config.yaml
num_key_value_heads: 1
intermediate_size: 896
rope_theta: 10000.0
qk_norm: true
parallel_block: false
optimizer: "muon_variant"
decay_fraction: 0.89
decay_shape: "linear"
batch_tokens: 65536
doc_mask: true
MLP neurons of a small language model. Each row is named by its layer, matrix (gate and up: input weights; down: output weights) and neuron, and shows model dimensions 64-255. Each number is 500 + 50 x the weight over its row's rms, rounded and kept within 0 to 999. Numbers have three digits each. A neuron's up and down rows have the sign that makes its largest values positive.
After each neuron's rows, "raises" lists the tokens whose logits its output raises most directly, leaving later layers aside.

L6.gate545:519425556481455545593498605467583552572511575538496536527481430416390506583469439526538469516487460493554546563520490576484536502427505462603525542422484502467448591561479514517510504487548491477444492547542499565484416556478496521456530514425436493461502621521443555494505499575439443456464613510453512585445457528563522480471542485463426466514547513620556486408477467561547475558481433483431585512528592536499540450526453438466510556559444436539531523562576552507647589428525442470523464463514536464491525615537442532429511553482543651484498505415555505472509551432458425518
L6.up545:484471544559516470435387498550509483512386551570559568554530438465473556517505506521467500523499613472444558521445500583545473556483491529519438487469521468510462418364516575498523499472489530537512565485508431565504479455552614632432522567439428504488492520484518518572534501468548552501531535603517476529546533463571570391459547542519331403551558544527545511445521452539694570541532483415454628485478523498544533435588454463527561548550555452510530557477534485528518571478466434506491507499429498493486521611529470538483486512521478592520441525499526482494500446540466546532
L6.down545:563451551582534514505468503514477469497447479498464501523535512531546524437495526530534567535521500483537494511461458476501471491477463521553499434444420454500600525559468520493549484417461563575501503462503531501565463508537460536548483457460501494481514417484641520515536450473516548509503471495509499517481504429508520454554496431492544570524479555442494543593491451450493554426586514475383569467556398542536511533503481526463423490410533454499475447512567427488552502508470492537530445450409524514546286506535498543592556459463451426562395508464567541537539503496484545509
raises: " following", ":", " four", "force", " three"

L6.gate422:430391570478588537471472490477513450562538539606491552544527510472481442486513398484542440502442558537509480456541547455489475557546430466440483596517554474586456552445506524547487452482565503477500578532443472440462534504429549481470579497602522488516473522513416467480463512485537469512577498436550401506510509392490411560538435505503616515392510470448456487503546468498489465402497526570526494511450534547541445505531503566485576582413637483492558507530490522454508461519473511578457450477433481524411540532498512505508505406492459480516471588525516523459485450503422467533
L6.up422:524521588538573411401536499533454492456484508584520453519429502479459458450522471565550562431486543530512525537516496506549517464495461480562437569490550527451573500490614511492504498568501432517566547470521498463493531512430545547557576499465436525534462464471548445499485489497536455577465497539474461504472573479451558537552534654492457489573585472532478586437542485414436535486480522477492389460488540542530527503484459516532542496479565470473449444566570526514559554529487572493510542446432582546505458450513452608421452586541521317558596520499390499448434673502509350491
L6.down422:404603506549575442486504537423507418486525555488533571441485443452502492525510419452509522499503412454462474430517567498551565466551517564487574542493522467409482467456567437443482567404550449469588527501457386449537459446507507500487488499621481446543459451427548471437502497458557473431493517464568513494478517551463438477478537530547601501447538541541512494469462469464562590430492508432535421420515442429523521539457543526463565548504560588502533517527500513450472478438446495478524538527491521448569482488584432532495506511520566470488527441455426502580576608488569527516
raises: "ie", "ence", "ize", "eu", "ian"

L6.gate329:473520568484514515482497507458477541479596517508530551453468486603602446492479443528601486544492457479590463530493567442460562504609521498538578418489544498481476477518486461493614518485459542431492526468384450503546527560503421380559579448444341560493493470457503457616332432569486517544471431470565436449463409535464566601525502508509549525525468539479522491451522410521542496450513437529531552428504484436597423479495454517477598549490548502489609539520491489456507455401518434471580479423457324486548479481446487471561567490498488557527596420481500488520473521460514407494
L6.up329:537495542449469450453471549431414602557570455554483548574556483541567468483528458450528659535456434521490543525456500403520431453636558526583575522517496555495484491524497547591562558524443445494463493520342517446569493505463489424451539454529490494477496493433507534546456506513532489447492528458451498503548518565479461449518523435505484489447534644503537473444463517471544527593458504536470416478536545461443487448568610485545529546514498460513557580399437474441500503490486581540491562494543548403440453563480450420517525515446422504398488590404423451473544526532499501505
L6.down329:513598538635528496564524460584511465428551524439518493420469406470480569474524515555443453510466548564535520570524488482497598491442487391552508468603413390494497459551494496498527449469408577577502485480585566522484556604558510620455537466491426449435513529572441517532480465497536540537520499481521508604523533478512577518513563538547528449388487523446485475547481447410473524534516437506524464527589539455519490524526487506417521461517483425523527482535433481562482488472555411518492431478493426542500680516526536507427483504487441523566460446536503460510484451551548475534
raises: " to", " them", " |", " it", " ==="

L3.gate167:490454648498418476498546532544499444510481487504460403500476486580504513513497476504396451422614537499474519502481514510485463542441462514427496474531438505490532544549453495552537474421540441518414493530511508461538519429579518488519530491448479556494535397525515527548490484575469525542494488581504517463534554412443470536466456559472556474565482439537502429608487507622493492452528573509544519495526343483436539523447425459552395502463426497486553475437467513505543476461586437515509607545505537421467523566592516464529462554495492509409520475424494502498517448488553506486
L3.up167:425460642497458553462499525515497477465492484543453500452562449525474481514469504468486496518605450457471537518528505388504522484459435520519488534540573511511518575445555540439540456486472484542479441546479448511564490417619481483539467513411371517455468488445433570457424507602464473521529437579477516464517492457507413466518419487502585535468491399512504482513561499456533480474565462552440418589543428577439492514574556512471476463551460491536540449513486556523447425527528503477541471569470585572510486564528488510548549471496534517503538434500458501517503462501469500388
L3.down167:489507365452554560476571541556498552401536458441588473575474445520521455477534480505500496521501424482557475505554490409498483477588532474487420466537574517384566508602493542474517499549444596444485518543516489538463511555509521546491560501414529494520549507530452452525584531429534527586499489490423462436535580477490592571465475570521469530524466359587445582453510570460424486444476540411513578563510534527452504621459511588576510421558533538624449529415489505555564461554525466544502477588545507490520505516503532482508620523548521524560571523484546554545408483545416421501
raises: "ative", "ator", "all", "s", "au"

L3.gate118:448527504515466496466514584470517487500478441554531443552504474512478576481529557441470423471467528510623665515429566474502571491585512455549441572459500446442510508523430513535518442510560565359465490499526441447474569476548443470531537485403549494636553491517489437493500453473438537540466531583484491473475504438609574440526531428412399505488434540563568486525425476438513452475527503533475473502529557516543496502466582504525488440556486544473510455500443489467540468628526508370511587518507508387486458466509550493488483483459468550427579471546484481477443488467517490406
L3.up118:474454506471542473620465483424581445509508498534472531521458465486478550424474551474564468584495542524500444449409468526442551450523517489482458459505488419562478533468452421440486438374557465481434624540463477472474577545557493507440470494555442542554485557585550544543512469486521524555476445506428488501575469556595513432603519480495583529533442427510533516533424595464438460453525412407475525487489497492571510494523518520434468440452463515491496555409477404486460408465531494491515520451524517455601420526533586500442544539534537500468425478499511467542499484484473517437
L3.down118:419395498500473529450408594443531558561505420518547554483552580553585466457557475532495460470533484432452608515469546547513450534472434442498520459572433388425450462425466497557429483492570528513493451516409457466514542613562447473558482474469499433578466506540588570446463460518469503562481584416442514539537582478542541497403490464470536516578409535527488521442481489519441506437500572529478421478513464493559484598442503502510493478557491451507489465474452432557520510532421511552525514596362580436479404448425516432499522466514550549392502529526469578484540535515517577536
raises: "line", "ally", "ian", "ship", "ary"

L6.gate454:579541583480517470572488564486467526518524472454529569578506535477405443523529499477421572494458542498326554562516570403474437625482501497513506484622500479568560413497473394496561441478382517509556539441567513526491534501527591539503432530532478519497504510598456507409464567545510486481510438574540487457445489511437457438462479548457414539450531493477491435502482528550638507422508544531481510434449461504533522540500461506511559500538516599437551556405510588522552540489571429537340486503547463590553514525477536471562476484496526563515509463554506568508488510526460534565
L6.up454:565438545498484505513413483481501433452582508504499480520500474558530548494511554510356501492502572444424557455507413551447484529503474470418458516427552454504521527412501479509571460499544521475504529493465447574509509485507477575523471479494473521585606454454359475523501543487440528496525469618536520548481474536430472415433585573590478470447551501584518512520480475531581477434533545588528460391504501539481469423431527514466472511509449598437532559471519592590399526589530448514529435448496448580417574526538592354547508525537435449454500470506499587504601458491488509548
L6.down454:572442537513446438561540441570475592408498521466477484479481598519509463494470532578486440521476504464483510591539575462517440549558527541452544519529569593528554506512521524560543483433466560482522534508582491462536463508526550515478464628510505497460523525537472444404446447551558462490472469560558466537491471506517475469429409500497522513455513456535569465480513509512497531496430458426519585483420431555467439448525590519553539557481547476477509489424541461516574545546491480529431495466464466499378428484484488498561582525546524456622535482475469582488512558533517518470
raises: "ors", "or", "ful", "our", "ir"

L6.gate582:542456425491512454426535469391598488543549503419436526493484495529451503457579512522509509527486545485490420456483592456513507548525466477519503538527472561594507553418493506541495509519467494520453584587483522482560592516642542455574497451461483462535414482505554414503504494464356527489605492501537503518481487477476591483457425511589563471477579498556414523474429458459557501516494601593460517467581536477547418484509465461456547530496521392482572496577496622503525480524540470573446440502484452478550632442408451559464525503479475436505470487404435512492563479534523400504
L6.up582:498550486512510495504496474422587421509465465447529556486512539561438453479513554576499548533483552555472385488536485447547464586550502472574527527552414497487488536472500517534540524472430520526464667454542517543456519448460480539500482534498481469541446521416557477586629472468422522458493422431570572498569487423470485374556475522574506452538492429481517530553639515413637481582464458564519530490513432423500484454581493452540485516492455484490556471432534547405526496545473465481399535532521480497549530454548501577465387413475526470441493500462514519513540497485523461516
L6.down582:510532544495515567508481463506496492534534564538519557460496498377504578574587507542429531439433458463588420423424512466518555502465463536474551474468448500553539499529535402514491445382534431541605545433450538555517483514577511520462442470510599503451480424374481535523469449484569521461603561448569511502510529484442444496545563455482574449528478405439506507504508478440456567542549478552593506540542498454491487559512545494590493533503442435520553427500427567485526438609506531570481381516454437486421461444489490480521416512472592546463460545454512515480406524492570406512
raises: "00", "11", "10", "\n", " City"

L3.gate613:521530455503436483483417441430469504489574473458512516634447487534548503426370452482519478525529383573486540608450519532422590493549417607447551413502413462474511537472493494462476381462475536452385478477503389432515469467386503528493520587527397529458453486551545573552471540445445442502602457507468451425528479488443543547479522530486485509492471547491481518504477437512456499452530490443511565556397558432484579545580477629461509447469464452531481482506489583465528504520438506563437495540441483504492470505483534497529525600536498578488456543418548435554640474462463536496
L3.up613:560547450497534477553531549525472410535489478503534485507476554590442460475545542451475528528485461569538492482509493493447455499522557455440411514504565517505532610492434428544437547415478560517537529473513613470390506546484536496513591460445572570463520554414447504474509444541474468575488503593422471587539546526581475503342416576506534509427586501531537484570478539393489383520549537510556540504544484551552429476452537537426440502501597529561549533478546595524567471551516536515515447411548446523427497533530538455480519492476612464547469548606531440484450480495495619491
L3.down613:505501531524533573491408414427523523532530517477567596516501520390542459524474437543518484429561540460509543473499482431526460420456469530517535581445364503540539509473538505470583484478468444501422528416564489502475550506539461462464491472577432550476438448632493541496402502518428492492525562463474486431486458552503536575456498570536497475529440534513456418482469471458471539440520410469471487465480603458552510423505559533547542458457415446556417581532554531562487490423393548395483470565515531557514513399533467480528510486619497553506423494490464457524567506480515514480
raises: "ally", "hood", "ó", "ly", "verse"

L6.gate236:478557476535440521518568518573581540433500510488530457386484550491450547473396498469514483594524490432499497417477518539488537552536547488431490480451557429519489524441501487556497456471590499546500526505535438495534498436537501556539608517556589495544598574486484415519462458514586548568496600449534551486534519476504548412405533568458571474511560554529456479507381483542596465410481438448501434507489553473505528588439497514507431592528472526516571511419496487389464596542479467506463460473537533478478500477474492492442484545560386531527555502461486433468579527464490512500
L6.up236:488527413530528441523552497441642453469412420507402503477505433431550508505481522384401429508432489524519426585465347553435537529497496517532506561540480461521564448573462570438556430451434445481492522470537471508539505445536435593525641471478559498520413464505498503520476524442455572573576543381574426512613514467486458469490486583487473425507404558530564439449458494434492507531453447422502406545408540532514538527473511503544515464502531468568597578517499592500439459454440454547550501499579512504406457556535439410501589558566498581504556481557492504480536505530451577505
L6.down236:548566426555479443416468606456490514521392543459523499598554620430527500485524524553514495435461526514465507585579460557515520448528481456514477508449497471550582453565508578470409512585531419457471492549468507587453429528480510512637604473463517443531438576446476390570510502500444502449552544504567404589541490477473509578414474523472497375551540445517535505553525516563470518481488478491377358553600527468420552581490513573562503533488487492511486545635498492533399510455457554551503454538522442504458466502548506427517564552468508425532420583524515449521467565566492531536
raises: "ance", "ion", "ee", "ant", "ency"

L3.gate174:491530517515538437477417495548542424482482477527431474499556494496505453551453483498587527478536501515438531408583473494449455439474423499547462467500507610485597538453456449477473417508380491471509467558463467521527519499485459463541464466495592464549444431535465527601437556496533437530534457474433427555457458548501400568614520556545490474528569462522526439469463585492487594514491571476487540459579429487580478523507606529572440406545469446568570579527524524539501581485496568494464452569427480471566505499484497450579600488416476502463543430435516443567580593547578533424
L3.up174:491497451502506527597471538566568448519503423497441504563443516477418510521560479383484456578499518439447546475485419474568499525575507491507428417480443552563537518470401514541473596463528483461536490527480540490538467502489535486573496543557494546405500445489464566491504528420586635473569501414534506534540461528479490552464462493538580534472462506517550490521517602494547468420492574563532553447482433518519399586489520514553451514544444570456522475500532399501586507506639479527485517536590578379450424463488482472459485522498457515384420452481424517511493549524505483514
L3.down174:422536540541470482438537445607570555516586535494521475470521512494495352499477557551494535495397546548499477435496521456438520506462515556577415443404427632563526467433506509577570524508498421529478392556509584501499489491523507515439461471458508505477525498487453577541467508435460569451439408460538493522472448425487522542484522453601486510481525477518522524620538573522503450488434443507483548594562427470468373525460618432519551579517492519548417512470621503570534509498537561534558513456523483393487479443424518480485457468497507509550509592543474526525494519495608446479
raises: "van", "ne", "va", "spec", "bert"

L6.gate393:567441530550406599578494496447463508537526470505535506605530517457476562482435525532411485509523438507478528444491452464432509407502380544621488533543413449528492497478544596494491468486520496482498488530395511529520514516482541505557494359481422516478548500468458621464551499507523508558492555512494510508518521479373560500472429492587529502479579423551442562471440658506577548563524499509434519492578485523506488456549510542487526407447445545457599450498546530402544423440502431488565433471550473472486535525459485564475477517452484488429566553529474543576476406448616513626
L6.up393:529574496547345465629503441414480465526511474413555534536463524456465460458485551394503556500541497461465466525408445396452492439451410591588561487554444529492601425517513539506451549487500518527594489522411522462418449444475443566574438389468455529480505579466491542523479437481488521498477485537510466433469450491447573527589448469511435546533504456549440598507455509602533543529509459496563547492533533515573562477482514523486445450469534516457540501432488516473482540509574316432472427506598522565582541509501554500519538540475566501363551552539482547532451505463584430428
L6.down393:501453434476531505457467473503551499540520511530492575529378460612480459521523593492613517528460455513495494478617534535527507436489597481459453426495539534628526503524485494529549510612587573495465539370473414544448498502536468485479637524473513421513393434496487458512471465481568477493447498486498483542578566544497430529512480552560423458582518532498476415563523466435472516547504651420549490499549537528590562493518514498457424523430462506479510562414464433559496496512431425555444348547484430508576422540476459452485518484468512511561422577502524510475461487562511556516
raises: " the", " home", "she", " both", " I"

L3.gate785:501484553511525495469427556508511519520530555462524438463545521431477512462491499541562489494498499573551433515512384457498577355501435442561543489470502454440462509545529509512533507511499413464454509583508448467415588459458445569532485474456497466499490452518555439545509537456497546532487398589574464521445539478559455479464536451453406523524457449462490531496521525429496521442424563447498425474555541508434502477460472403514447438434424588425520512560547458464496480470505531476522433519457535414444604578502487484384484536522458432537442560432542425491472490574430480524
L3.up785:420531600412558530597507415501553477580420474470553463539564565491487471548502512543511512493533585461574460518602433499395608465571507589527504565551476483383498518494500489436637501465555533526486498529487417499490503554477615451514517571437538526502615490543483475601476480456500528461476514435487458590494519485546547459425521525568473531497424573474485403486533498435462544520529491479468502525514521538512508500455406477518416418514487511486461485552525546497563499591500490453567482482468435526394468558483586467399502413551530489450543506583555429418504514617565482470
L3.down785:496405377503562464531505579561477494467562429439531544508531400498516395484512542471430541546530458498470525473464486485433522539556463429509502530469543534473487510560582537490501477557493595461497499416489518495535507504488560489465531544598527402503517393433429542507464459523466513502540599455505520459481506475541488430502518473481479502442534443547458468518564523443381460582520557511596512546637361451517486508477546521479578493533666482562491473506564527491440511531538515491397553502549441456531504451529504474582560475456418474525435505491549484582596558417485589508
raises: "ped", "ping", "mic", "ps", "liter"

L3.gate850:540401481602443529452497411518488495466573539459553511554497398508435454583474614503580525480550477545461482498437515498398528527599449639573452484552548402571504540604384517469551542491504488535522498507560443510590463376479467509570564408453512515457596533517415506541452482443534414544466599493478456456457502517478510476469422437487467553468445534468486457523466550531501493508570541463395483482505452590452497563438472547477490402535361508524527470499472529529446531502527572470546449553447519395500442507498466512523464534524529495439527467595472466465471458490563516491
L3.up850:544479470463464599495534452545535526438456569485560568563553520526609464523491420493433568455480446490488541450437553516349480440552461528510501536484480460536488429463441476414618390413586393558467461525555424489544644502556512446609505519509487549504617535486498497514485463523586505528475451523535474495439438425512583492455424513537481568505585538488555454425500491602587491596507516480497519558414455610483526499505471525470493528620484506476504505439532538470516516573466513378515517581475469388480499526419530501445547558427435521433513446467445528478448453430573512422
L3.down850:538513500565516468474463530532546559449484529650447535530497552512547411434587477559519534438434510544526559551431527528575458480509489423498519558425472500383452473528528589567508486579499427504586489556390525497495454468595513476485545491526567430499532436496459572426525617561546472496487539484482468451547478561530518441445568437566596509447427427472483515559463493534416561491522452529534471502468494517552491411529562513408434461542554531512568484541535513507615475503540435515373462544546485454602482481485535451500517591595471552448493439545518523519488465506478531443
raises: "'", "d", " list", "t", "ud"

L3.gate395:544458474497588476492563516516494587481513526512424560508539516447583492471536502578442458529504557566538440499564417430514551560490493535377485505477544496500537440445340556620531535453463555509535545461488569443559518416513474503535472441503532482527558525465462603581509588484536533528508569467477450427601527464468504431558535469432567447559494585553451483530508512477495521530492610389435472503477520463488527580569554474512523528555460474491492447456527523455389455517476619443513569451576578441436493582486524526468454375533502488468500531441466470548475559494483423588
L3.up395:424502457479568553467510483496505518522473376507449564463488524475409500413548461504545557519566586498498549493490431383580522548527553373415514621534544541546506445482534546507425491539541608532527560474665496443494585487450483501539529517485378527506510523502522544443561482531480485463481508532455580376400544588508556467456593502449511470584504442513528466500576513445470555465418466541440502505439504476474452575551433515494488488503449499483489506509518504526439549506394495551550493523501461452588514459436510624401485488485588461519529452511501605468474472620514604476
L3.down395:564497529456537494489549503455457456537517375544481553482450508551517502452467451604538562429577521492360480520498536404494441488549594633522550506467573481501387451561468490491522531513527501454512507536567629530543541562548432525520498533504484485500529567542501485460499597500501528514529496538458534489442449595442537563409544472525453553497460498519516522400514469515450522417546506550555497512561565530454471478478394568454547484495474545459524513499524446474463500485482414470506575505519396533524503522498610468497565427577500492477540570510497547468439429575540525521
raises: "fer", "ever", "ev", " Promotion", "ture"

L6.gate248:574475527521553518371538488596478608507532474550386508586539550496520409496464475330454606456601520573497508541556519557553633532480522383522506446495525477518454515612431483504526548512510515500421516446505562415552428506502459577556549539454607548509497527514656550475493567570492558569464502556498585483532584486452557589515560505541374474439533536510577509564542533431512471550492480450420473557539406553485469484511453415520516434450473468473492495487433481530463494536490447560528513487440395512490514457504522539570449485507474492426453509542519433434499513534469473397
L6.up248:516407522537507470451448491474500514478577488575475502551486495568501466513474577433600552555606556511513512394499531545475476483558422527508527529479373530539618515549483501496462511467436562541522485472475391500551442530457568432468550581512521451598526546438533530401436600468516559634516535462464519409528530482526551570487468427448486489543457472528445531448521463599485471454440426571520470442495509475410432455549383519534505434492648567511550577494426470474464536453546442552532505445471420456473544557498631584582448516436432540483488519519454601469508498527479501485
L6.down248:477504542503455581474530576564418518595472449500488510484584543499488454486436512497406528528550428470489444444488574521444484515515471447542620427539451558526597516515464530518405584505514468467648504519453415438460542539452555535524430532515498366514499494490500573487484549579528513489512491476502481455454484500449515621565480449496444465518454517443456383543431456494455530486508512456486407583397484472422538474478326468545452462485437517433476562476422537593485507490567521445478534514555473493445358428477597408527459458577428491437465498458485446528487503419478499525
raises: " minutes", " hours", " seconds", " half", " days"

L6.gate727:541448528470533475537532555588578525489520572627436438481466544579564467476505498465443479392456497505489519433430482501594591520433539460594468566472419512526515506515472493492426590472456488471526408531493468566522602554595487461487486467469485437510509513576489580466448554474527487465468441578496547514462427561495485569509451457519482525420600553449509521456540564628399603509525534489490427506503542627438500518498501573436412441468547485501512494475465449548510539480492410574505465488474529503450629610516537540476543557526371533463510469475620524473518437420545504525
L6.up727:479453520470579427540545455511489478528528542444492462493487421451506519483454426412480432502449523544471483531471613543487498586472496514564526467525437561435528519586445452550410566461431520528464505574483481559411556482483471483447474448438538492473485522482456509470529529482422563503553534533410528438526410538487486537546572424399490598540473388498535486518379482473451553579543495526486596558424491413463409521540415535489498496474504405520359461578546456534440457420463435560511513485536472518545417540537448512479452491497548601552487533469470592509520532548494388489
L6.down727:432499400412595488575529508494528534519526559488442489418430560508504474484505432534431511471519528457531398455468498467569538523418422478484564459518539558457506463450477513495511474531497502470439575506421499540410496530498454577484544432458478489504519544521483515481562493557473580500476467501430567502508507504529512467553417472348504554468430439570487549508407462535504461491481439487406493485538563530469484432547468436535525502484464411553566544579487550536511528412516467503420464417422559521470545509527496604498622493473519494575510502551573528489479529454506520481
raises: " largest", " most", " greatest", " highest", " first"

L6.gate831:524494590488499499523523524563414468538412524493448482540512549549540409513595532420506533443476437485536483508537453504442553517554495498531466493530488473506499523518493444525524514450516529431456404504522493482552493433474463520468431481467483498511537494524589518461475519470493453518453483464508530515496539420498583482466481380499565502466399543466474486570506507495524465412443487542564542488474504471452485406489528460507429545505499425494419510474482510490529440524511457480554570492432459545445554530410538452500580428492472552498467464478539650478547483450483477514
L6.up831:536497555550445568505502492518477448562433500493477484474584637557559466503533468409456519448436438489547459558574548526450403477621561482532457460465488486514446518544550496429432432407494494440439459506453547485569531490488450467460452478480544534499501457549566543484500517501504514553452530547478463626506478496371558473482488489552556503498503414459513533526504464491563488365503448559567533493499502474443505475465483504485433558446418467495432548440348528460558483532550425488416543428520512485520527489453543550568527455542481539493546401542550479486567597395535501500
L6.down831:589574527508506515495573460417508487485525420458506489496509593478578414508532513502531517402392458405503471562532483498457367532544538468515488452547502565552571513583496480471539461484496385539369399584614531473601548479523454519500475556440450542513506506459461476469555483460429586560503493513484463494446556558437594512469480485487569516495582423523503507443533508516580468508457474434508547460574501474460540474575446575443542527480408437516435463407477458553569503520520496563454482490578435598522724458521553552497460440542518527580497477444490478533572492432524543447
raises: " later", " earlier", " prior", " previously", " afterwards"

L6.gate154:496473466458474508442508465492486586490535464582481525525463396506348466478472524597530537578555494581528507539497576460431560527503471510497485489469543558500588449506531473546472479535561556577584488469443379432506411409532485457544574471409536633479558549605542462439528559529491532486475551500459434452474500423449472522489555542461512539487515657545559480414556483493493422534525469516451466392389525545572489502542479516547512500525492583580500504555446489514504454440599401523496526499565507490472482513502489491564492431441573521540511512411434448447456558584535396543
L6.up154:485586526498590433461515503494518393472531479493468538418567531575477447532540551503610523489527543538535456548495553504452532492494383502358523486546444489485491461556502494426500522525547391438501418650425476465485430538396441545579536464434549516405486469494450588464568490510533491491505581475461537560487470446452515492563620462469503462513528525450505441412471497534485552531530471512435587476540511466520491434558563427440474414395518538583578506523445482532469480457582475449485501509514484404523475486540571563530493512466626482492463559429402534530467502619399477594
L6.down154:478569464585414480547523503543534592531554463442487491525432581491492360570439566483559463554515483535412414508479560460474446472547542514433541577442584536525474505490505485489511460499528418567547542507503525520641505570596505493559550530482502463464446594461507469502522541609458495520434478508517468489433474474518487455477433506457482434451477424503507515497527560479483511477483524456523526648493456495506425488498562518492438530504531538511541457482484480481502464478526522498546490571438509443392503584497551591453509470466374441430514419533441416482447489518494453461
raises: "order", "left", "ret", "of", " whom"

L6.gate243:491595463514431494469431501491510546576527456625485415540425515394570481515534552531470488394493493513528514434505451471441382464530593558540438452497422574449494538523501436582414428438497512458455502444461481587542537470504536479559460404462418501516505465567409452511417459499531518552483529500475543575549546483443539438444473473495436484591468516556492488418551481453419431501449587541537464427483594475499500528465574561556382498589437525505521499424517499440508460549516483478563540425504515431559549492518492517555584501468533496500468520544519446509602492408520415573
L6.up243:496542567483518500564425534478570520513445455482441520518579512564475455495477534456537391486440594453483553469516505460454484532482508537557494549494506465538598470588507483538554444410450514519445503498444572527389490468468436537429535467574464501459505493523428541460609514464534549404447556560498595514559534567482608497416512454486537522584480573556418450507573534429487536469568527534444480518400474504520500539563519493512538547509525529441555549549521463473498464461500444478503585510410496505521468506411556535482488642485539566478487512457478502462596513475587468484
L6.down243:481495464524507527521543512420647481488529556460518510500485439547436487592439476526393518613586537520479506481510372495389445484423586530495504504494555477447527432572520528497479513524510469543437458493446613593442627489551498425500504512447413353494512493569471477516473484599499439506494456629404497494494552492488565542488425492492473496515475577503391450467425602580458349544411568587445457483469487504563585530509499526567477518542360549533448557588495501472465485446467497483521541502431601474548385507449480479504551459420497472511509484551499518468502538439463535509
raises: "ingen", "ö", "wald", "icht", "ø"

L6.gate746:531518435535574547515545543564588479578484446468446423532432509438436496386514498526526478597493574492482461470479525519435559561431570566393484523397495525439488551548423528579556480511525444446579490546514504557455441509546481496532387412440520582471514451595523540387485557538546510500461569530455505395542483556513530599483539518390387477433449497503525495516464481468477506544612469531412441452510534610511427488535513543494482530430491524583494530548426592490511534552472455557527514483463466543499605564599486512499474557466457530490467438525567473514527455529464361443
L6.up746:555500524411524475471509430497572466456523564511479421492502492499497525484490502538493511441585524496438425473467477416530454503478483531536494599473446524499476557485495502447464480512530472496572506512421525488558565481548441475479472466410590506517423511485482561485564417475343487464418583465453568523490493531544496586535397547584552496490477466547520430450490564548546556541474536520424531413512498547445474482447530501533494506449493522483546441548532587483502438484535497488567481516536446566497438553490510470400409529611587517593476502509540513524459419502540503517
L6.down746:538524633483531538555464553519561539472508495415527485587440551488505482437533501497511517507499563496569450547515569505586547428463512469500494435537536645471579548482532489562552418537543532503539470523433512433539523471600532457491515497545496447561494504558491497409581568461491494520542557479555480520541514548425516484508555552413530498386570469509495484578495557562449463522522497562408484564560454485413531464563510452507551520459533501454567430419448541531543514421440379563482540416489509485457459456549462431521499439430510472512481509558582582536504462419487576507
raises: "est", " successor", "or", " least", "ors"

L6.gate227:551468378489507427532531467490498578511472519472532489464553496452421495530462460526610465457463459495525497486458585540458532535440485414430596582513519537541507453448463454398476520571403587535553576575493436530511466580531533505503531419479545434494580474565438563382481519534472462509530568560513443523528499532513493532460561487520584533466487531466553432479577538539593442382448444465483572439480478485494428489437528515429495481514574508474468499493501583431599439423482535497505510510553453453536575514416510525505409550422540517465466541510518520445584477519428447455
L6.up227:528511456606526458448473492529463502487517571448559519529595435492490568357517569458582460489477545429605475541498457475545547532577512462476442502532559511538556453453469523469447518476346480479492590548472446529456593515486496396484478398563450445446502502501443588533456495546537429579387506627529465456468523474448465494445515474462539515413567457468476496526529432475574428492513475457549511441446471488413468458510477490504404509517532494481460491509456491468523501548499482489517460544563446475476520445485490516492521439500532460509480521502548533550524487511556491514
L6.down227:460580450507498544475516469477503434558487426461533472562481563443487474588454434557475407455551457520496533518496521564480547488473539437480419521491453472478488436444545485471472564480548509480502633428502414516452472506549463496474502515539566447606550443485377532570434515484520543456547593576481468529459582499526526444601459488460495486527548478478554412543543496481435527501510546446485512473449489532525578470380508493452531448562530498473507500512423376481590565432509580477516567541431499579506520543559478463463536478490491427545475505617420532532455472523639492524
raises: ":", " (6", " CE", " (27", " (5"